{"n_layer": 10, "d_model": 512, "n_head": 8, "norm": "layernorm", "positions": "learned+rope", "rope_base": 10000.0, "qk_norm": false, "attn_scale": 0.125, "bias": "all", "lr": 0.000632, "lr_mult_o": 0.735, "lr_head": 0.00715, "decay_fraction": 0.911, "final_lr_fraction": 0.0}
MLP neurons of a small language model. Each row is named by its layer, matrix (down: output weights) and neuron, and shows model dimensions 32-287. Each number is 500 + 40 x the weight over its row's rms, rounded and kept within 0 to 999. Numbers have three digits each.
Before each neuron's rows, "fires before" lists the tokens most often just after its 100 highest values on Wikipedia text that the model never trained on.

fires before: " a", " the", " well", " an"
L2.down1099:535527488488523506491471502441469535484478501447477539524481518519497478460448433502521496493449465546511487528501521492484451523467476513515494508527568490539483508585580482562417478469524468473479537534429475524510503475516503540491575494485475482526493516503512576545579497540477509474520545466535543508477482481527447520559507514485480460543459472593550556477552493503504463511488478470566542470553553537513456527496525526453512506484481536488482450388521433533434496467469574459473434465548482469543522498533491474485454450516571505593522556524497518518571473504576585431502435550485461533546505509535488465494478512476531532462498447540433477570513522493458525488569496558537440454420380508440470540514441483497528507505465493542456437474484541568564553440524507

fires before: " in", " by", " on", " to", " at", " (1"
L2.down1726:525490483459478465501494508534556509538493431489481585537507475509567448482513519509545507434475470431504502375482490572524613507423520477472586580515477500506537506464554537503519508467509506527586542461452475506495490503520492434483519473481564528572498542510449417528531483514488556501527466475501461547436489504544495471500444528509463479497447453462510457488522544438517453422528527503513521522545482533484502473515521514566523532556504471512475590441474488528539532482448480447451587548507535507523470520556439507520567470466499600500455537429529505535569516529476459517501505527492526522485487483470491491495535512507487498495473512518544532577458522498498512487477545535525450497538428488445436460540449463510492566522512505436449485512540465426533475582482531

fires before: "\n"
L2.down1657:505503505508562371494523512534507481513418497520527634517510455483534549514480515485470512499555466505442531462640520491490450477474443532510527508529521529463457372483468496453481491514501411533569480521510497493527502525468517512542487487513522570465415459417477502478496486518515469504515494537441501440535467486520423511553484484461460549533464486466525556486497524508438515489528569507490490509517534432535433504529479546473503536485415518501462472538532441456494473529541439431505533532483542508503498460508504498468501446534517464547506441504482535511511463477444558450495411489561533511501521556488513521544464497500531537574490555444519529450553476479493486383596494503543430524461444522558541524468496500574501495515489468509502448494496422477467396431558441

fires before: "\n"
L2.down1693:477429522513520479409539513481456493480500465474445540495512506539470456408445459542487447482526606501492501509468519551560478432502406533490533521536489473459475504468526544555546499539433475446548562506534486453462493474466501453501518488556472466458445484442524501521476502472509597468470453475531503448518499499557492552475562457531502566519455468563540506473447523491547477442500496561489526469560519526532566435521392478485441511456498485527500492545512486483413512472667428477491508490525514514483542437486538610437524501449530481501472398515444491464513579501476421483544506520507503444587532425511548512463476570456502459556475475501489499503528478509508504494458469481454480528565499430493442507507546502456497523529480474517510527450447484547511469557489520

fires before: "\n"
L2.down2014:531480530476486524502534528428479509441536524447432494491440478481489543517477434480449522506503471467453507516520590402525487510537438499497531518505529486436457509495498465484514490526504473425446554560473503474534561561429492570478467555503432478483487457532437494478493383557483585494536496547493554486477542487549502484492533462516600490574449507475456560466448587491559476498548504549480486441434420523461437492531427514515501574468547501500475498546476477482506548547546532513519467568505511502479477461478516475511479512507443480512529578475486444475497469511545479529407403547489599534531518512497520510522528565536461474488508457458526425569517432474534583467433521484512388495502434516493586543515478446549563459496510512468571519424495561534465525582528466

fires before: "\n", "-"
L5.down1874:517528518609501523585487507520511461460531470549479509535525602485540521456555495521499459493469462468500542522580536498433484483478550473576437470531472516575531518462493486477500510515541505465520490451469529540468596477469490473511535511545504442455501480599432539463525495528497450443434510542543493580482463492520427463444496494537524509428497500541525502471577436441588539487489425520422537451512544525508508477518465591436488448524561504518479457516546465426494454473538491497476600449496502533476484429474524481570438446495485518496453506532516488564464513494392482470545483483487472473455477646434542518540518475498439464501470503484491486464531479484582502445489474522464506440553445555495523568479506448577602528521511486513535449528515494476520488457497498

fires before: "\n", " the", " to"
L2.down791:486472514477434517529507569583511503543492497596542452508491546430492410438465488505566572527512487533480605579505493460477493485569450535568544565526538491562512519455441529484474530541507545485481486535497502520468430507462478520521507442534510550556547485451507552537465499510405506473460536506463441435514417512510439469511486582518500482461538524486475514455542542573536444488518488470570482493520550566490539542502449503502540453416540427471473505475512464433464497520483528404461426543463478593484476502492506510530486491528483453500500533523435538489420484474570402496468533505500443537544498456523503448434489510447509476450516530462502576511491493550482503462526499494378480523500440508508487507430525525541462507504464477527501473477485500470507507496469421

fires before: "-", "\n"
L2.down45:421610519497518476520565541496490543521481480550528519478533527459501489522536476444482531484483491490522503513547502526469451502529501442574527520533486517509445451547458462449539478470474471472461488426545496499518525522484517535428503484481571515525437422491433550522484527467431522473533589437518549506490541521449498512506447526465481563433537528472476518488486458482504462531456530460489393480524485550454562454446481468492494524469545565448439511480488531545468454572497569574511491567489511457500562560536465475509479465494500479503513480497489398598524569529498539550515473438508501471477463619482506469460503491486500530506533556543507482493568512468545539499533480433480494548502529493440497452522487473468533515496402441544513546554533470465499482477518503